From a checkpoint of a small transformer trained on Wikipedia.
Size: 12 layers, width 192, MLP 384 GELU.
MLP neurons of a small language model. Each row is named by its layer, matrix (up: input weights) and neuron, and shows model dimensions 16-143. Each number is 128 + 32 x the weight over its row's rms, rounded and kept within 0 to 255. Numbers have three digits each.
After each neuron's rows, "fires on" lists the tokens most often at its 100 highest values on Wikipedia text that the model never trained on. A number after a token or word is its count.

L7.up206:103124177117115168189142143157123126123175106126167149098184072181106089126211119122148120125129079086042158151088128168140143114132128114117177140089122177098167086179134169107146147170085171095091158158115165168085164160071047143144079083124113129065173130132124102150123168107092137140102131140122069135136122156139107164068138134115132132134069102093157101156161084125127209088130
fires on: " |\n\n" 19, " det" 10, "if" 9, "ant" 6, "ust" 4, "in" 4

L2.up348:055116098174145092188088186136209084139160090096119081105192086158108134126130180201128094083109157118133118104174121147119108084103087134154138102102111110144126069195127165085135139092122123143135135163105179102150112169136146098126124140100161146102045160131139075142166142122122089144140151083162094163173086154113098125165167076124118168138168114155155157084082117130130203109084
fires on: "op" 43, " D" 11, " V" 8, "ales" 6, "D" 5, " &" 5

L5.up226:109099113145048119068140110155093128138108098225113151140140110152140124154158119126115155227097112055124176134106119144169159123130145131157158111154128129104122123142091109089130126145113175126093176154142184105120116107126112161144087092154109089113149133171138136082118130171132083086134188105159152103125126120129153201087110111071115125170071102105160136117172075096173128177124
fires on: "," 63, ";" 9, "\"" 5, " States" 5, "\"," 4, " |" 4

L2.up131:072112116086122107129135117124126136130049107104169129111124126146188100092109100126147112187173119161076157132138120114132165139123180174087130133185087113109090132138150150109220123136130093131075135175127071119187133112121100136054180086099163127154112147127108111113160128143137122129176160122169115126093135175088116122131138148191134168117130139104089137166124101142149110143111
fires on: "\n" 39, ")\n" 15, ")" 8, " |\n" 6, " Country" 5

L2.up294:107047084155143108170160152133154095154130107051150135084171090135057086153133170122143111080142196166155127120139172111133062131133083122102108128131138114159158186134132080138124157183118120123151156113116101179182138161095105103156099133133122143135187197152117174118137086160111103123146167150193135146170109133158100138118056097086098141095123157108135121091203133070121136141136
fires on: ")" 34, " US" 11, "'" 10, " Top" 9, " chart" 8, " Hot" 6

L5.up359:127138123123096164110151173172101112107183121101167105146193088168115131129158166160086103094195075087111113093122086124119168067170183138061103124112119113193112132111097133148149102105106108190119124103114141119171125160153159120145152092102134121114140163162181077148161134101115069159124098140135151147123176106075109091110192105100163152132124158120163173103132093143152163160101
fires on: "un" 29, "an" 10, "s" 9, " (" 6

L7.up321:106140122154118146108122158109068076193130140118126134119218112173175124147134135139113141121157111076121114142124083147177124118197125089096128125135090118083128131093081123214077187152150104149101194194116155109128162139135170086081145172153158136180136115134058113125143139167076158094162118169146134143152131079088169131094075166112074084147077108163121162142075168094137136148088
fires on: " as" 25, "ar" 8, " ent" 8, "ast" 6, "a" 5

L9.up316:091120147160107103110123202089166155088165161090162109124131173165073194146176119169152103104124087118137118127118126128144037097119175106102145072168135111157149187142170119173138078106071111111089088093130071092164124158098078155080112117155128159129157168202190106137111147134179151105132147188077140109171096070134063114114163177127188133111083102110099123139152138171156126088152
fires on: "," 25, " group" 14, "et" 7, "oser" 5, " zone" 4

L3.up301:118079143097059122140124079162151090105114102133157147133170130128119115140172148160125153146150112149158075100141113100100057108164120149106141152070136163060146143104073147093111189082154123115132149041138155130146125155178102095112122152172147145104126138191111100165132085110099138131131191093105043071125177113121169058148122118138144172173133079070130169085104107174142110152165
fires on: " there" 24, " met" 20, " Met" 11, " foc" 9, " acc" 8, " born" 6

L7.up32:102126105090104080113140134119153069149180068141157141124102154171184098149135086110117148149116172115152158059114115050107194109166138137147131102078133106130147163103082120162124145160122101144083125123114109170068106118068064107155160130090151148131118133143146098151102142116123185073127091097138125135113204138093145121104135157116130120115093167143167216064074159117139098140110
fires on: " B" 69, "per" 10, " the" 8

L2.up235:095126142123127091161154141165105099189161126093121122183160134133095156117174188120115141126122134159173079192102152163132135082124142152097160056069141060163132126164173102142120060133103177215116103128103114086162122096102115073078170139119151091158159132147146148153103106086155145117139126110130208088112174170159141113108076106159119143107117109171162140137158149139123167134201
fires on: " /" 20, " (" 17, " pri" 14, ";" 9

L2.up317:115100105134151141117103040154133146156095104150162139173124095109169111109098145137121189142162119097101115120138128148147106127144139098045139171095121114111163125139116131126131166130171075126183139135123106131143114082096150115156085090184087148102094079142133111133115084142152134089126103191119113141153127135153087106098139147184051112155076133106177124116090107150176106090136
fires on: " University" 19, " Museum" 11, " Mount" 9, " station" 8, "irl" 5, "roll" 5

L7.up373:163167108131124102159116125115136178121159128070067146134138102110121100161116154214091080112139119117131099181168139155092101147141124075214093157206174059107166023156156075105149130113118161129123063095133174088127163110140116092109066156100110088118055122134159140128166123111130099077162109137127162091135143101140087124134151116153122151166105109152145149151110125139132136123088
fires on: " v" 15, "s" 11, "ion" 9, "x" 5, "”" 5, "b" 5

L9.up206:083089119204131137085127113082112155097151126178161133142143123102124064119097163145115145116176129147134138110116093116010111140147106174163112161112173144146087126107144137120145171080080121118166102155172073143148084109187143137159103105070090125095087136105154226150154079119178119100179139103148101117085115178120175060111180149148134130103117111165116150149141159067134114090117
fires on: " of" 26, " R" 9, " sp" 8, " Sc" 4, " Pro" 4

L9.up292:111078087080105133126148111080167118116159083136036061101145087152150179124101124164143114104160108104103146070093157157140123149126097173166090100127152147146153104138190128089109082116133091161130111061173098161152141155151123099099123106118097135108089086165118157095119139168151189062125086097111170167143143089183184134138106079123136120126121073135121165129127193145169123111189
fires on: " |" 41, ":" 15, "|" 5, "ER" 5, " Mark" 4

L7.up292:137159136141143155063162078105152123152134145132141154137144122167140149182144137084118196148137169180167166086147098110092118112114110133143108077127180139163086093143194132160099057148105102153105185175100150083096125129114107205153128099143108122175136115090130117102153154145136095127146113137140191136148116157120128094163104114160147112206110109110124118143154084091116113169113
fires on: " of" 34, " c" 13, " in" 9, " |" 9, " " 8

L2.up40:097122127088187140134091157171045127179142132140173135118040117088176072141127148125147136146140082110126090093086134147121079081125120104119153164100130089166167099134151147169097120127201151152127107187163105114100184145184177148152107138160083132095137063149117107113159134143144171137134189083083165115111103107103098091136154089105112140117122184126157154141118083117144122102152
fires on: " under" 32, " '" 12, " post" 8, " married" 6, " by" 6, " ad" 4

L2.up313:102162173142118142115115117104065152111141140072178120125118096172145096130093122153098177176152096135155156178150134143117134089156168111083160162104120103104128120124117165179143139091183124127062054146134086123163105093152130080110100100102156124134097134164170102156106154059183107174191205150120114153100206082144160111178136128084134061151173098113118181104169088166152073072121
fires on: " ass" 31, "\n" 30, " sl" 7, ")\n" 5

L2.up205:195142099124106139140161148152091074136145093120132146152099183150178100120133174145180137111128120098124125108165161149092136167155149077119125153116088105107121139124084082155193092133107165149158123146137107114170123145079158114182120163086155150118131111170134056098104126111138124156166130071176138143097102103064100108097110125179051106124116086154145157121158061157163134170150
fires on: " " 62, "1" 11, ")" 7, " crit" 5

L2.up357:136124144081139080134148194121123141100151093160129155094116098158109077165125161124123080139123134072134132103178133177057087081118192070125056111124186158171132140093097162102118083129171145161155112094162162092143153149118056099158108211134146107159114147074112147107120179147196082108145097132112088088154179174120157108113176145083111139141099108138095144217155141187121088160108
fires on: "j" 84, "-d" 9, " j" 4

L9.up267:121148139113116105128064117145044054126133168124121177129066117131131133072093145135101145121094161118136081082090086132140091158079115182112166154112126089089161080105117160167160106150117137116142154175142123094095143168131129152123160127121141129145126113086113101086133162084140124190099130181098116091092155115113062090149118118107105147214126114100106077100127116149152100151146
fires on: " " 36, " (" 14, "1" 6, "," 5, "5" 4

L9.up325:065143061122124131118178136168143123149152131095158094070132119139157114046133175198096113048161115095149088169120171113122111113102092098146182116139153149139121134140117137084097216140141093155120145114116128195141083113178161146107191102112092106165109138105157198101087105122168146115117073154087188123100153141133110145161175114050151060144147081113087127127142127166203126095201
fires on: " |" 31, " |\n" 19, ";" 18, "|---|---|---|---" 4, "|" 4

L7.up290:096154136122119141149141147139113145153158123078149152110127098126155112114139111100118182157091152072128136180097115116161119109106058138136127115135106193136186134136125167126134188128144118181160120126124136152082126127100114182140107142109156103064174120155071147097102153192176119066129133115124091169126123154120153104174175059166122111080061144136116117167110102136134107130171
fires on: ".\n\n" 62, "==\n" 7, " Position" 5

L3.up119:090125145132104092168122088164121117137178168131124163128208127169098120156152146105141093137167181090100135123160049100128172131191119108130122106066118105151110141129118190128120104161065104181158159125146070089147198147156112099141214112136125059124111157144131165097030114136099132083120133114137098138097198113093100128121124162159150036110134101173148133165104111066169164147151
fires on: " (" 67, " Col" 16

L7.up57:101116167147159090124133085081081050141151139141124116149128171174124148159191090121087092133097152148152100133094072141102096114148152158186164147126156119135175153149125175130133079125127074148119139154133127144059116185064065143144147167103102174142071202142173170111160132118121140148153087113109135105161076121163108091102144138142138158147055126088123106152168128186194090129115
fires on: "," 77, " " 15, " of" 8

L9.up263:097130151154121069151150109153121115128176095115069148093106143111174152136050108094132124138143138060136143117065120148099130131132101162123129082141148126114141106150168125144201149161140160161164095182095096089115091067104099116135150154188137120077202111142167126094147114176150144104121141208166116177112146072173090098179156180125133075138117135136103131076095074180160106120149
fires on: " " 38, "ing" 9, "l" 4

L2.up342:103068120155138098109171164133144076112151114060083171069150112080146134143134133103163089161139127143060083118156121191116094156189127133112125192158088117222117099146128133131164112089127076158161155102136171136093096028127084141138055151145099233133123148127136137117173144168165154117155151165111110100137102090101181121157167110131092147145131114083115088101121090119165151125122
fires on: "m" 84, "j" 16

L2.up69:134142101144101091050096117118121118121105160152204161163108108096146122182108119128118121150141124125107181123116109048135109118152135096095092144152151206146204163144158166093148142100125160163121076160192059080139106103134151117124173139099070118162117090164156117105111107136156148109145112136170094160167132090101113095065115148180070070210124090122207167165110128107150092099106
fires on: " had" 21, " his" 20, "Career" 6, " Jr" 5

L2.up17:147089102094165110080096154129108150108151108204130159144144174105197102095123125140153175152166150125130180186160092086064162119046153164139130138090152182180077092126102169092139151147117117144166126137149156107148094135117133136107049112082133118162097139159128059094172154141131123154116201094098074182172097122150136081115109104086157081080143125155142154147145143105149153097151
fires on: ":" 45, ";" 15, "″N" 11, " No" 9, "):" 6, ")" 5

L5.up58:145122073151120150190129106154188097069081094049093157137173127172184107149109099155127134120088127098119106118150116129051188136127183133085199171134113156108129106129072107123087126149127147168122104070045148142143154170139117128095136109098102104140178171148147129127160109132134103121130095079108158162133079179167124149219141148139090122065089160161072149129094125097137147135113
fires on: " L" 74, " full" 8, " test" 6

L5.up279:181103146139135110090132172159084081182135152139070103208115154100152093092123152171130120106196133120163087158161107085139077106101117059118167151055144143144100135167143123108180131154063156171092137060112117128113162158141081117082092106130112157148181152129075134146108087123103158124077175145089141128130151148101150108146144161105150145132108159148117162158121089120121097112068
fires on: "et" 18, "ace" 16, "-" 10, "ter" 10, "ive" 9, "iver" 5

L2.up367:126075131112136121124174118120090142156173145122152116156051158117090177138066149154153104132164113079105144053124137087104174097142111098156167131099110179141178108168114091150147107144103148151029102169129101079165128112166136173134117204095141138137112121116112154152172130111045116141136116142153151118080083083180137141231120157170131128125122162100110147097208141122098165104189
fires on: " " 25, "\n" 15, " match" 10, "-" 9, " event" 6, " tournament" 5

L3.up100:186098131138108113138135149169147101145157078082150127062175110091091126078142152162140093194158132105112142195095204142046037085116083151100129169089095124170133094132116096099133172155070140133150082109152141100131181102122114156133154170140100106116183192158163152139159090176135137095137149144153114125104132118079038133140203048109119148153117157180141109119120183115139116127129
fires on: ")" 76, "\"" 7, "ography" 4, "all" 4, " chart" 4

L2.up298:140088145206149126125101145141192122162114114112079137087167138174151092125117110131130129088155158166155077134151170139157097148099096118095122107141116097110131113170138112125123083062153141070100151108176135114192098095152091179132165122136164156151166158103108110077148155145099081139150184135185150134136113116092133068100091131124140121154158132125125141084174156127147118159064
fires on: " Album" 23, " r" 14, " Top" 8, " |" 8, " Hot" 6

L3.up183:073098134091170136066114144057157140148055108146073129096067134110146111099103120152154129145182156155132113142142106139110109148115125152135196168096169124120060065108091214116155131130105172109177112083166136140167144137144099139140122135109124103160124134106113052124152188138139139142112146172135105142099124086193073043174147137181162125180107120103123117152118089090176103093121
fires on: "," 70, ":" 24, "):" 4

L7.up44:111106083142167170105134058158101115141115107152099099155145150167105176104150157153099134156133068097141160120117076055127109181157154170095079120093135113150122124108121177081176171097102116156156165142168109123123157154128145113120164114083117058106145115199118166166183111112109164153123153169157132139102165158057147116141147160141097148127100139120121069158094135131138141187140
fires on: "," 21, ":" 16, " (" 14, " " 6, " t" 5, " l" 4

L3.up4:061157131052118197130150110156168077173124119104215136125103128127145044117116130148095137111218123165098159141118073106124077107091148101133193140106111144111101093093123139121123119126113129133190093150183172137084104099204137150095145210129132115108077156138111078139165131128173137110162155159100125179127118062070090090113181117148153148183131098147146074133100100132124047150188
fires on: " in" 63, "," 15, "3" 5, " " 4

L9.up260:154121157125158095057133136140137124104159164173146134122107070129153104165158082107116149130164108179163126151113102100122120194081112085105136135174130124180144102149132147143122151143136099051136184173185106102125186092135112150184094185082146136120096125137221144140068152148172107125152100040067124075086107140136119106166144123096097063128114149160027126111102087197120097115084
fires on: " of" 18, " After" 16, "," 16, " " 7, " further" 6, "ate" 5

L5.up176:087107118124136134166083183088097126108148122111129111104161166087065153127160136160125107165078124145125117126052121133143088106137135189188108127144111116142135157123104106105102134125120145103077081098151145109138143146180205157120101151155067117152173148110181116145048141076143143121165132109095064170128120100173178150131129173152149144079049134095138128081128114169107140107137
fires on: "," 16, "8" 10, "2" 10, "6" 9, "ic" 5, "0" 5

L3.up265:117172128119139140104173163153149127113151134118210111061181068077212135094126117133118174085182144110138105153115108121066091112115191073098161124159085136094115126093093141155134173103151123151118136157117116144186101052098134159097165108091136177187088140156141130136095158033142132140140155163136139152122091075129170124131060080157123085139129117084159130158131115158126099078099
fires on: "\n" 53, ")\n" 12, "," 9, " and" 9

L9.up360:092097157105149167116136120067136094111161091108123107156149160170220071119166094105086142137139134126110201091109117106124109095138072139096134096122085123124121092192095160117122173169101103140134122107099160130151129156149099074147193103116088153113111132126119107142099162144102158052143157188171131119132134186111161104071144164085176147118125133126128147136152100160136091176155
fires on: " B" 30, " J" 11, " s" 9, "s" 7, "S" 7

L7.up372:132152133095123183128176109138113109134118138148133130121131119144148085104141120129147133107144128162156135145151058164138080134130088175086119123115145108142158103109111170160155131184147080168093130107131102171124096090147078087163121089092144116133115103157180109149056110141147067132071112161152189091112156110107209156134135164155149085064129130153120167136155209150142155127140
fires on: " " 24, " |\n" 23, " |" 11, "0" 5

L9.up87:137084159150072107135126168132146105082105130137138148120104096114145134111088177151144140108100097123107160185105122121157186127130132122111170172159168104101115140131120155168127172131084185129163159121125065134123156109130155040169167126117161098080178142134134146097099152107077152059121146128146119132128179145063165117111168111091101128159074083087099148139119094092144087072118
fires on: " b" 20, " B" 17, " exp" 8, "p" 7, " opp" 6, " ass" 6

L5.up217:094059125149145112123119090192155140187140074175138110144139070154123103130179155183112133149098152082138114157112056137139162086101092151114151112063132131132096151180107114109151104133036125148123109150153123138135140143095133139163155083124143141154156156102129072167169089137171148066171118120150117172156069179144116136141207117107137090119122130151085141153140147138120103195141
fires on: " w" 59, "w" 21, " W" 11, "-w" 4

L7.up347:105119111200192121110137217143156061117132153105150087120135169134046128140173113124141132127112145131060120144132145161179116137121101142100105141167102238143166109151149171152151142173122120136111137155179146150110127079149120146119130139144155153150136106106125098123162139119137032115103131096093175134094113093139126120052117105119117121142065143130177069114125103069111171120102
fires on: "m" 21, "inc" 8, "or" 6, "'" 6, "ime" 6, "c" 5

L7.up135:134133130144146139099203096148139157125153155178116141105143132202095073139146131170216074142118093136111223086057093133099183128100116099169166152162121126106058150086135156121128142142136053058139103141136109065083074084174062113130108105118095098102103116100100164106101097134136089087122162168162128162128165110146208120160151135142138089140088109132118134096112133111200086149084
fires on: " c" 97

L2.up309:144126127158166124139144056127096131141087093103151153141157143082119054137124062118147136127153168130101122160088183069146080103105111140161126132176106151101090146074155070102130088121112100136140117164132151131097153099176108103167148152129160142115200144120113127136132116056077123179128149134122150107098129150133134106142128081099122172201121116140142076155139113077143083118093
fires on: "é" 71, "í" 16, "è" 10

L2.up137:217085129141139172105177149167127075092162128124081134066085163113174100104096112154116178087186099138096147092105068107110134152096135089089161130089140162106113117183126089171152094187094112144164148135129129174081133126123170100122165142079065133106099124127105136200157078127127126077085120111140124144095128133131127095142150125142115118133094088157165093171122174183141114078152
fires on: " n" 50, " " 16, " col" 6, "18" 5, "12" 4, " prim" 4

L5.up145:125168148159200117151119091161130154106115089095164056115174103115129127117128162135138186105111127124148124099101174141082137143131135096185134144161158115077160118137135124127178111175096186111095112156175167157102149169095097128153103126093137148119116122119169167132102146087197156157103088098108175127158103095141091098093078127104181166145083154117152121071092086141109108203111
fires on: "\"" 96, "”" 4

L2.up340:090116128134119144116110107123169162078160108103141135173137071116088149127129136088104153106139134098139142140086168132119164176151096089152111171156110157150088085129160153144110088137112053153133090122165142126070099074118104104081053082151171129092143131053080182118106134129148146057107149116115120134164124142159162130041135117133133170148094154184084116127180114194151098161111
fires on: " c" 36, " found" 22, " made" 10, " Found" 9, "velop" 6, " tre" 4

L9.up240:137141136141191122112190091132138136146129141086165092110142092133142143123114063174158174189137126122113135177083148054117112087134137089100105139107151157137102104141090161148140118136135150172132171099110177142104121147119058127090074119112186074127108107141173095142140167124107149121115194108123109187170151135140200140121043147170093078090096157134115079133130111153118151151145
fires on: "h" 26, "or" 16, " E" 4, " H" 4

L3.up266:139135099152108158150150128095124117125139205121156090104093131175162122089127099115149149131191111071034052106166118100198142089084130104073127130114138092119167128156220095087156170098102098161175119116165150077117084197142139187133114111143155085110068122120129122094188133164152125119170152102141081167149127155133151137096132148046117116155150141128093129140125098148156122122118
fires on: " ac" 25, " met" 13, " UTC" 9, " ren" 8, " sm" 8

L9.up75:140108120109147178114139144094065140146138139082097140149181143161150065156123080161108117185132116160129132083155151114135131134067171133102100124144168126186098148107149154172203127162147216202113089151086075093077099156106125145143152120124118092176115123123106092131074130156134178124088142117078087105126144149102082055141129148128169148150077050156054110133089105142144158144168
fires on: "d" 24, " g" 11, "st" 9, " " 8, "g" 6

L9.up27:178111141116167123105160142119144085155160055145078108155127124135160106106077170187112138093168082143180109102127132093130097154086098133160123069149148105068133133160089110161211103166146165168139088117124126148118140109074156110167159132115115121122121149095160110160158118094131211131169110141064116104081146155128115115219144158137136166099113098147108143120121105149158110152169
fires on: " " 74, " +" 9, "og" 6

L5.up375:166152094164158156094116145176124165185129114136127082135113116150162122111193158114120100133148108158149118123164090147109043132099157119098092150111175122102146099084111077153127106161118135190148128175131168082065139111155087101179121166115096064124137134110073127112133155110108131198146126183140145168127114112125104076136150140073109062199131140077077147170138094108136110102112
fires on: " h" 36, "j" 14, "c" 8, " " 7, " sl" 4

L5.up214:137076049113091164155130175090103052125156081127116092123139163131110132171084137096156123109177132103088144208107121123141100103176103068100189184062144176175094048133142184115154098116093143083102063146068126107114087102083130128098153124094183120119136129162164144139110129123136104145086081195141184190167209139142162127140155135129155154126147155129135132137140093120179088144158
fires on: "ing" 14, "ation" 11, " project" 9, "ure" 9, "ision" 8, " role" 7

L3.up218:149099116115132130142178170114085130131132032101142095086155106118148085091177190115139181141092148129120081158112087166144112078139124148139120117115147100162139161182145100160108108124122164099121084180143220091145084116134107168141120133122151159119183071141116136133138105136133135074141163137142134171122118113092140079153151148164097158119114185093162155124154155167128142103187
fires on: " " 49, "18" 5, " of" 5, "0" 4, "," 4

L5.up246:133174092171124128089082140167130121094126084166140071187191086152172125105140113090099107146090126082055130143098114132101122180114097149115138118155139118160166144115146146147124153114110117182104164113109155064104058166128176124141163118109173062138125076089118116052133143104063128142182124154097126116080107164117193155156174141130187119209130163124128159163158107117144171083084
fires on: " and" 55, " in" 7, " that" 7, " &" 5, " of" 5, " for" 4

L9.up73:149146112108094125070064170099104121058144072151125132152057117074126129086140133145132168097156221111111115140079097119131144112152120087090166127126102127169156120130173144153156180175139119128164104204162157178177195136123183098131154139049109150087128106097150108053180142112114171143102127140129130182148110192125160109149168129148140127146148140130090118080142117085181106116127
fires on: " b" 33, " B" 27, "i" 6, " sc" 5, "5" 4

L7.up75:133164136116105111129111155151111135099132097127176047133117101130133100132120141163119105146141154106114103164087096159167190126164069048130170120117125130103139142094161112157100140137095129124115080148189106111149095148132120110134174084109156165113179159090123117104075181095082110192130125153117171132084100122101127080095180156146113094102065116127186146104109201165163123155071
fires on: " " 45, "ent" 9, " July" 8, "14" 5, " June" 4

L3.up129:080126198171214085050136132148144097163155098111125116144152152168100150163137158158145167139144078093120102122113173131158077128138113104111216119134145117144182136123113172163105139161148129129135130142128112134136118117105151114041136092120107098173122048098078157067143155247102111134117125091159111118047132077142159116134131089179137146096166159094087083110112106107150130134157
fires on: " in" 16, " In" 13, " The" 12, " of" 11, " It" 10, "ales" 4

L3.up80:129141119082162154149120163146157144148158087102129084085088123080115118106183157135174144134174136116081146142173122141080118153134092095134136105182136107109155094129153117098128180113121137163111133129055135093118165099147087170102187166126071114099137057155138140116095190159110063071107111108175078171176148198118080121123117123114170162091135153082143061122193127103147144171134
fires on: " |\n\n" 54, "\n\n" 27, ".\n\n" 13, ")\n\n" 4

L3.up215:113090123169110079114057148142140117116184057134048108117116126126141142185122162089165111113134119113187119133150122141174151188126088148102149134081167118118147075106096117119118161116091143148108125150165119095119083154177163232092095119093091118112141068157166105144093152159118114139142186153150128152142101126124148190087092088162139101194087147109093142156139152145117136193148
fires on: " and" 44, "." 34, "," 6

L9.up242:161110136131114080115138162143133100097124126129079145179136069178159088184117117172164125153155170151167123118138108174122092145128109079119169173180169105178076176112101222110138139113138147093111125147127134190151200119178138112143071124139030129098125166136081158091174118182092147104104130124107172095167176093119110122117110132110146094139125125165093143078090140142083146090087
fires on: "-" 25, "t" 12, " years" 11, "ly" 10, "et" 7, " s" 6

L3.up290:104133140157169148068175047104147172193169068102124120175073057102104138182124145125106154094146155148094113157153157184092076122119126090114156170109108097075122040121153160165097117182129166153100124110083145130120091080110134132144139117126101161110139124128110112127150214173154192099122118091114159154078189166132112136110127119125159141169095104107084114137119161111143109200185
fires on: " |" 44, "0" 16, " in" 12, ")" 8, " ." 7

L7.up370:074164153131145106095139177187129225129148067161167168119124137121190174085119117158115126094079138139109087111122120085132126124080054124140126125098152219103114088096139181141166084112132106147098138125095083160118110142183098168139068108098142125114162112152176110176138157147148143090090170172142134105084142144173151105144131101168152090108116070094097098171101118139138103072149
fires on: ".\n\n" 98

L9.up109:069084073099128140150155137076148133107123121126096138148202105151166117156136163139112209075141099100109161099103170092101112081134142179117182084141151157097116139144116131107117164107183090102106158093127151064151142157122116085150081084151122137126142074104133072120116166083188072159125125118125124115139070177122149127176171102150088032098144141150186164191166088143101110169164
fires on: " |" 24, " J" 14, " L" 12, " K" 11, " Al" 10, " R" 6

L7.up255:176175134127193102187117137182110132114139060089097141122144082132177129125125172129100104126097099149095088127146107071114152101139044078155194077112095123112122101172135186069192160203139126135100123144133120092116094097165136178106113153140090113179165075135103152131123148138135138129161116177165095116159129129141062152155130087200104145126136177139169125165162089193124109102132
fires on: ".\n\n" 66, " |\n" 15

L2.up286:090133110078153043113122121103083121118076070101174176151115150161122141113090165123119179124139187163116163148188156145147097115179174146133187088079128103105118102121168201149190119145108170158104126157083098110115102126134088129130144109093137131133076122126127149096168125144136162122148161133145061173035075142129139149129108109183089147081087121118100114145088084142182108161116
fires on: " |" 35, " " 20, ";" 8, "4" 5, "." 4, ")" 4

L2.up248:123091132134140148147134145141082114084121104158118061103113133065119140078167154111110058121152177140166183106147144144125091126134080101097207121094183098181132116138083132117088133232122147084110137171117154115109107114147087134106116102127156094184155151157149123123139058157137164103147104201125114091124176128137078195157172145118167191125109113141160115102149193115132110151126
fires on: "," 96

L9.up357:145137105183124118098114084119115117148088138143100143123145143124068082108138157081096114158081154119168125118108169153137164101079099152123177060152179134099161109100144180123124171180199126127141126177117079076095082121053105129100169141150128105196149099116136105182130125157091109136160161159138074092149123110169085135126100168144089136163084114157190182176124198108139105124048
fires on: " a" 23, "," 13, " |" 12, ")," 9, " –" 8, " -" 8

L7.up113:133127162121121127165100142177154089140109094170122123070188058159104062148152110103099135141088171183118148127162107107085112079164093131149088111088104085092121149096144139162152088190158124157074158083107098092138137122081121123126117119143136193084151173150118128164111164176177135120116101159134163156181093158121151187092132153095151056102112165153132119150105186117137071102111
fires on: "==" 26, " w" 22, " was" 7, "w" 6, "===" 6

L7.up142:141149122110141094121191162142148122144140098143069111083159165173070117121076126159186099118138093192146152139134207089114098080186124134160110142124089130094105159126138145191118178086098144155186073161134099151148066115076074148142049129125125162135140129103165153129120156093117085110164140137181128096106145146088102148133106106140206079126096152123135088136164149089180126186167
fires on: "i" 16, "r" 15, "ent" 13, " such" 7

L5.up313:130159102132121096150158172113141131135153096153090142103133141097137147142146137139074070113167090139151100180141063125137090156138092060094153152138111148115094148113135134169109092070122121169092149123110084138158096149159135108102122118171216135139137108072154100090087090129132142122086092135236187104139115124119096190138143143143124116084121216138106121138126195145143127109120
fires on: " this" 18, " same" 10, "ing" 8, "ating" 6, "ending" 5, " following" 5

L5.up171:147161092104101126115075157100132176103134100121155153183141092128100040115083101133086112122129159112141093116116161171124130176175134108131189180130150160137116105061111164146187153068057133167139192161165135176139094130157118143111140124106094168129117101100187123134097124097108130133136118144159103119071119137127111133134140165121137046087150121097109136096167088144139118113117
fires on: " and" 20, " Sc" 15, "ing" 12, " on" 7, " of" 7

L3.up263:128143138103146099106171189092125106146192084172059129112168090076108141140144157106176131085175185115104137119136173089092094138176174144071150104106135095109149125119113128181123103131100135139139156143149176184136079130092181169095070106073136122136102133171125166085118127169173068131115177083176181145141096041126147159085141105145102168084121117151086182090090122145145124113171
fires on: "ities" 15, "ts" 10, "ades" 9, "ours" 7, "ances" 7, "als" 7

L3.up260:101118179162129160128084071176126070148166127132116134163136132109106114123134139177110144136108140219141136134127158152148161101096144133132146154108206094167131099085103121131176116148106121084124165127128150170096070087065155098126107178119138185112191153147102152121079180137160136159154076105204110100161115136150112097109137132113051125136192107178154119147092112125142112110142
fires on: " cont" 19, " rec" 12, " enc" 11, " acc" 11, " Rele" 11

L3.up13:122067120131156075091096120142170090119096119086114131095124111164135115173150104155177149090053126121183152145138113114111168116137161095136134160119143143056128093138150134132095151206151197137147094106080115075088109104126118082094150153201109154170148132098165144091165127107134072155102185118131061096167142123125111171116115162141139111107164181134173106105135105148173125141109
fires on: " cr" 15, " Gl" 13, " int" 12, " west" 9, " Cr" 6, " test" 5

L9.up142:121156051136096110092092112171107110137156099176113110167146096152087138115137131103108064145141139090060155121161123137125117142175107094165185130121134160149143112151093125106070179112078098122111105153125123129161119107165155074094141128080059118056142128085153128112148178219175106095155133155195095157085125096135110150157141120140125129128151172188154098176122131062210151110172
fires on: " of" 41, "s" 5, "^{" 5, "202" 5, " " 4, " in" 4

L7.up237:069149110134098190104054167153147150077151101150180124136108084085088102150169131146123125115166173103158090176076132089139144142100136170137134157148198130096131121142130103146106125121097076121066140094130171162098116156143198119162143138123104148092218112145114139150091141156129154083114141161131116115144126073106092102161180186083119183168171134135138144118067122197140118088130
fires on: "c" 22, " occ" 15, " c" 14, " Rele" 12, " rec" 5, "-c" 4